python train.py --num_hidden_layers=20 --hidden_act="squared_relu" --optimizer="adamw" --weight_decay=0.079 --decay_fraction=0.686
MLP neurons of a small language model. Each row is named by its layer, matrix (up: input weights) and neuron, and shows model dimensions 176-367. Each number is 500 + 40 x the weight over its row's rms, rounded and kept within 0 to 999. Numbers have three digits each.
Before each neuron's rows, "fires on" lists the tokens most often at its 100 highest values on Wikipedia text that the model never trained on.

fires on: " |", "|"
L17.up1032:456506508484464488535444523410468583470474494442478523424453544495499541522508467478509449457521494575493488499534543584510494477434464519539488485542472540452461490478494426483470487440513469462551424478493573437561500514466465462445531499474495458476503476481542496479459494508646511473477504505588490523479534446517446487480511525547491547522515455487545551560474515548514466538582417415513526450440512477581498526474573477484435535416548512548467382476438471454497534516462511561497489477528505441518511555534413534506534454467444558572491498520520506457495478490509577466

fires on: "y", "\"", "ce", "s", "ach", "ure"
L3.up838:507390515507534494484513459449456461480509525546512538544453466384501455438470571521464483491527465534365471487461531450518455488457542485498538384493462470517466476515521416488502493506492515504495516456473487497521517504451536540521514473522526481543463486479506551545448568534473509525470539505486518564534512495541489509475503613438533537512504508523494494475562533502558431453551575516525537458483569517563544536517526478563460451517522477517490514460571520538454533547549476512476442476573439471522517484479453469480512529478511495564506519631475578504445537449510474485

fires on: " |", " AUS", ")", " –", " With", ","
L13.up1415:490548558550559500508427448531457595463537515544486506463483549502533516437535547489558519482504478525510466554537520534497526467507510511514501502553489564468432508501486447479482397532557541510540451525426522429525436418500529475474527444441420495418566546464514445460447522469540534541478497531511528531476523442447587495509506524451487526512478475532501494481458533531425484514571439427536507471473506626524444539536473470579493474425511435513526479585514501457494477553515433424520518522540458434537486551526483526470478494431504492510450457432474507525399448538454542463

fires on: " and", " in", " |", ";", ","
L10.up507:518529490518468491411519566398496534493471530428554543458460523526477467528464588544492473536522557503474534524556533477515542498538465489472477475469485555599529491469524504471474440560468479449466539522420513553419476556482408482467488527482438540521525485469521497501503412440522469547567516496537528512472483468486485535522395412522494455539396488538484487545571525538537557512551424485559522513494515500532545484489519483485564440516525494475529564517546549514518592463551479507539458482525434478496470491461477507494544536500514527501456505480499510520481494490505511470

fires on: "do", "da", "za", "ko", "w", "mo"
L10.up1012:490538509517482473469525463530495472471473469488532510542488458594575462446556521517586467505520493499531588492531491464463488565570560524500498498543519496526545425503455501520568524541510527485469463505513489489417474521513490473505477495539457581532550469455496528479531392493487488475494560507516598518513514551522465428545454546502483511565467511478505455515479544414501577518480568437465498518429511463478499497527463488536492510499428518487499549476477465515475517428568501463484461522463451494484425474430498497493499471460558534468470520434538472508517499521461503506

fires on: " |", "'", ",", " of", ":"
L10.up30:531484521480539493532425442514555464448453421524554531468526575529481401499462487554512503422497484500545513497606548483484544593454491462488480485529467547499490505508445473501461483554545462468526557519471530514496480435468500529529483480479393519444477494467530492513520471513513384474527465514528495461553536504515539489510527504493402479506421544521469527541527488463498545470552567461500521480452472579596570536480461463504566470404458524519519473520449499499523547454490516476496475488430442500493525509525455529490422510491523542481484576459550490445472512408481485518

fires on: "–", "-", "'", " |"
L10.up397:445452509527511455540446554421482619474466459485495518461474526510513508570484445568453581532472535496478495498467518524514461520513442501503459427498475558461514584541457507478529549499465543536536555451542517505506458520486427498453548505543517503462519512471450537473488542439534521478586441500540554574453485551480464510561505510446402499455496500517499502463527463531480537514515512407497522473493515522446558543479571485592454531514496488496497515463420533480446570474440499478448435456466449447535512575421463539530481508460521538502489474465538495480517539541571486497

fires on: "s", " of", " (", ":"
L10.up612:475429525469486477536482570573593507455540440480500561511491493508522507553512613471504560532520568471520537489473526505523535497459477514463522531388554512481525490486504468548494482470457420498502559541473544451534537493465488506490485474525500540476491478517502520498498492459425527586513494439527567508443545471574471505506454546498507490509505539532513525553564504589474477569496533495550453469465463520534588441542474482535540514404470451519536620492504509506465487478442488471505598468504467464516548559552521461483416556501455498484506548469526527568452530472505483463

fires on: "'", " in", ".", " of"
L17.up1306:473482462483499488566490497487528525444432555447504493523512483503551435538502504490476473418513432495482532482524461392478520567558470526474465427453461544502511496545437427499527520494508524450522467467484512500490584523503466483445517522554492486509518415464522496502514413561481466565572430563527449457534526460449452502518485513506418456481475563480513579506458474471534520484452436507446502495542577512515481504512529481461504511474477442543490587452462486456535590464489491433548485451515501521502417474511491506474466451527519481531547497525523389430501525387517528524

fires on: "=", " (", "{", "W", "."
L10.up892:477517474550525442529555510499545538482526523536551561436420454433437521589445543459531557517473534477479538464471513454389522470554555512470436450552432459535545490529478452468524550563503464533444456488518543502429500491539432517537491538471536583498486550466516423478454525481484538522601478525487501502474487500466481512479459537513479470452484419479541441493462583574464524517543452479533514464505524444447491541420496480455542484515478523509514483477509424423506472524552465471494548429460513462535528495499505515482508456532592511592507575500504557580490460457573481467

fires on: " |", ":"
L17.up690:512511507487491472486499449539453497424444463520496557473432494499477482516467570503497528437557483539523533479480526570496530545448461480532434444505511476526493451502476486494505573522542467430441538528528541411556509515519470529519475536474476414486418464413513526454480439556590486531487591503559493545490521496462489523596485512489482582510460492444446563443526511528416521502580530461472483454398476464532515511515502493561519458513560499468529471581468499528497473526492556495511458459517436528540417495536527523544434504518496432489518503561527493508497470447480576490

fires on: " (", " \\", "{", "\\"
L10.up423:492525405483499474544563513508529517483509491523568497444454496457444456543451543493462501485481466532541540516470525532455478543554551511481454487503499440483424485522527506482515544536467447529488485458505529491467488450519502521473476459502495502533440573460481464558527435543483517512466507462517558568470459488505455490479550528491534486524514489471535494440504484548435484468513562466537450513498561453485522534515533495450493518483469459546424511492534448445544539484540515578551561459457507488537507566535487473458515459519533458579465511487538531460496538465541508469

fires on: " |", ";", "|", " C", " ("
L17.up1241:495530498511501478482583492537497517489479427580571458482510490475526537526504593505473560512447520430519488581467487490536455527528512492482481453456520458474453527488445512493515485544477440544446604439519535442518560530544482516547445397492516429499450448472497463564489479510550478505585507557470496517547584494534541497582471584547464469557461431479532505463517533489498520521508573462525470533487498510506466492503463491514520446508499508465541544576525416493530503498489485490493515493570484521518510481511444589414443498505538505473494479405523531465519488444506565490

fires on: " out", " one", " So", " on", " way"
L13.up43:538502435461483479464532489484577536505518543512521535510476416438542377469476557532513496545537472433529507495490494546452494462472464479504463502427548544486546485528509473516471489469553545474539502482447503503513550525491483402484572576555479548468524423544450535471516479541535472568519525441534469537506492427591543547530478570467505503465453491537474504545471523537497507555543507507452494506555488448472532467480556482589435434486486503531506446508451492544534495480476488543444484535489513487464504534504545499474524554488586531587472458502477485525530477524561502497

fires on: "-", "|", "s", " •", " US"
L13.up890:578490453513509450558516535504546503448553527503535527547487467509487488454514554478533503433465530503473553598476498519450439538449519474533539552482496532431460437496423477541512563500513482466567484548528507474561489486489532441491576437517510517458466504508585524478498407485448510533503497497526492482439478505482517474522502534516419508474528502505510446511551577554468492522485502445487472497457508506552498518500483496504549497497475556500537495413534532549440506559473491417456448462464504499497527516495539467524498444530367484528522505451582477538474520535497467529

fires on: " was", " at", " All", " US", " |", "|"
L3.up91:554426450473525477598466574492646491457481503517537422533494477528423485496484446490445433425478425512504520551524481429504512504530527448505523487444548515551454508533503520526449513476551470520527490585558532508458452452473508462502530537504488566431544519521491505485405457494450494467472458435519534536511409522452550414516478497470556493498468473498516459453550501520540547497530524483456508537476482553522541535527483472511454556463499515532452446447524563421410474485531457442495488528531508500551517539484603460502498481470494541445474522475563521455504529484439482503

fires on: "|", "-", " |", " and", ",", ":"
L17.up1095:555474436506516484459513557533558479495484439557499444470420478455540491521452535593515517580441541474470477531509503489479477493473476452484475523465476524525530451507573495442426433597543470524518532478492480482475549530516486490560536532496457478477553448565542544526480489497524561506536506505486558517480435492480504472580435538516511465521511530491576454535541546592459472527548493446508523483494484484484524519555469479565538480519437526501554549567529503548470491520480447519529442473579509460428533521497404540510567503510550448527462414468564560529543532465499482455

fires on: " The", "do", " video", "mo", "da"
L10.up1376:554517447507446485521509482481478489491551505501556428462489514473508482499527506492556425530489502544527447499486471534420476515494483518529513501485520474456526413511410479588476475499570485561411480505597499478540474532527438498456475459438458517499518543539578486480498486503533570498473501483490456523459525507559517442496428539514396509484575500514560465573492530436512558527483579458518489455458541481532524473494519493537498493461520511450505544506482500450471502447527447485524446549518484480578402483470508442524479460483604506429483467481556523565534463492534568461

fires on: "|", " |", "\n"
L17.up749:518487427483496472476533543452565536430523512497568471512510496520507524489522482574466506509525409511488487525488470464537521431507490505431560522557534510496515502447480488552410512517485453556526464557574495465451496483519514423475519448554532522472555507526480523479579531481448531503441393487544489508530474476436504474540514494519516454438470446499443443470475469522509467517485524511505514449471535552412501450528510462525444555579562451525481422495522451415500538537444493502516513447511538512517552504496520469464458468600572548497493478406505491519614425485554526510

fires on: "-", " L", " |", "|"
L17.up1104:569452550488472462474487609537575528527501468465488548472489482573451500608487592525529569532532480516514549567486443577505527528547544494455521509527486513516470443465535524537517486527448397503490521491405515488487552454503478489487478481415508553460411419507491460571512532499513467489524489484468507526424523528493515483490544468486449494586478534499509582505565457607588412517480588500488510464550452568360499470524391482559512506469502484497552470521462518535473488487449524558521540483473437468504431511539425536535438514572528500568534587469475522505543545541540530474

fires on: " and", ",", " &", " to"
L10.up1408:503501481482521489499558491401609553467450478499494452501479493459408479507439568431476460580529545480471563497475526509456516507505518475522489437526497539554487488489489443455522467516428505515508507507494499525427431542539390431465492571456424577471499551529515490548567452505507522530567519485516509547455481522474404444571440519476459463502483530525521464455529539481493537509536458522492497561464539489516587505515521495521513439448496471565521543523447469540490507508503471541460429545457497462475473543468556513522505550551541502489458477483508561513517512452496483489

fires on: " |", " –", " ="
L13.up1281:575514486541534483439462502507475568429513475472500487495450467546478587497511528492529493481489532492556487514563458569537523481559508521468511509494516433513489487530595451542456546463474510511525447506500532459553460462505488485508478470430469512488545482503511430427452470540501536556515506504520481504457516478441479552448544488486435484497527571449523569503528502510450444518571456387507547505451474558435481463515507484527371470470481549462528519540517544521475475548443427541512484488521451459551500519513541516458548507444480475510498442522504489489466494459502583509

fires on: " is", " |", "|", " -", " –"
L17.up1228:478486460471530487500472510420536514491526482378553473480417484451501515526446566511473460458555546521464431502516513460429490469511445525444493464472448539527442561483497496447473480487553510520501486520493525528488433518523431484512541489571498438378473612511505516501456458503530485496499467573559512514475493512490565507523524523488488539506450439451474497472515521495484443500561484507506535452434517526503540507435509504475516493528425470533499434477516460489556557548485480449478520512512456561549489583501500584513456485484504525455505498475463433412470429500514563478

fires on: " \"", " (", " |", "-", ","
L17.up390:534476460508479476479516587521455504473509520431515499487490509526498472541512514564560520497513551437492475512540537447463520491512540501449497507496439561563547524504469489539487466485486474518445522535494548408592515458515505512525521583476478490450532468465570548481494525518526527479473502458481540562487465465463406489525427479507487432475444455498579493480554608513456543448487484531501529508494552519529617480460517480519503484450463481444454445595473530532533526517541461501573493484485468510448502526447482538462524464447521546445494472463524564487516511516513564464

fires on: " |", "|", ":"
L17.up688:531475534483459475530487508541535507503570437574567574583536456507516532478474621421474510558512541524466439479486490546504515495455462491463445488489458452574451438411502504459481497499509463523507552491528534436457501483455417419473435510448562557504468504416519483600448478497514411650549545474500509585482494502533456446534528503486463507516502509529532533505455473505588484436502484474481491528452536551463501471525426469475550504471495505472500511505505486505500431482570426554495483447546473479510506542482425510462452531502566460504491543493513545521437490482503566426

fires on: " the", ":", " |", " Ste"
L10.up269:531522521489523483514511451558493478502477452568541522547486524512443474513519521457484502540522538493522522528516447554520486556439473458520446506519487492540469496522469494496490512555511465580515546496462531457532499441500463506497458534530403508503508509520503508517555473427503475533557494529524486526453545458504544565529491490515470469445487470556508554529450516494555471497528558499446523514465462527470529503523465482503463447456578534538527504507425501446581475470518425546528499468485450532499463476462458442489497573514460507499529460477512596529469566400561529553

fires on: "D", "M", "H", "N", "Ch"
L17.up1435:475528507542535460473570523501554508463511483477532563488492511483483518472593520429593474506557417481437515543487560500528392470469469455507482468507530500527546494508391471551516545444440504512424469532409453458503480483530520474493457530507540478520442539461506493545511459506543534542476460469516560503516476459503495592542479516528480605406523504498461548468464510465460456502432520478490476530538515513480574514495567493523463544557474510554457531585412503502483510493489512591481556471552487559525508487460461511531556454495566411535527514525565543467537490475550384440

fires on: " \"", " '", " one"
L13.up792:452503489538566469436539465503556487501485523476498526479494509473562438481485527503470500516499505492489506560468514533447531514462449501511431369497518506497467502491578558528520530512541439467560484518459462490436497463448438452514517527463559530443509433438446515545563477461523473525558483542477551495516508514520502512598525582467460456517465539532506528505529474495516535541495480507467507482468556586520509532513489486534433461501465498528518523527515539575499521475578448486476528466532470457567449508505502545488577546544494547534511443505467471495574619472499580465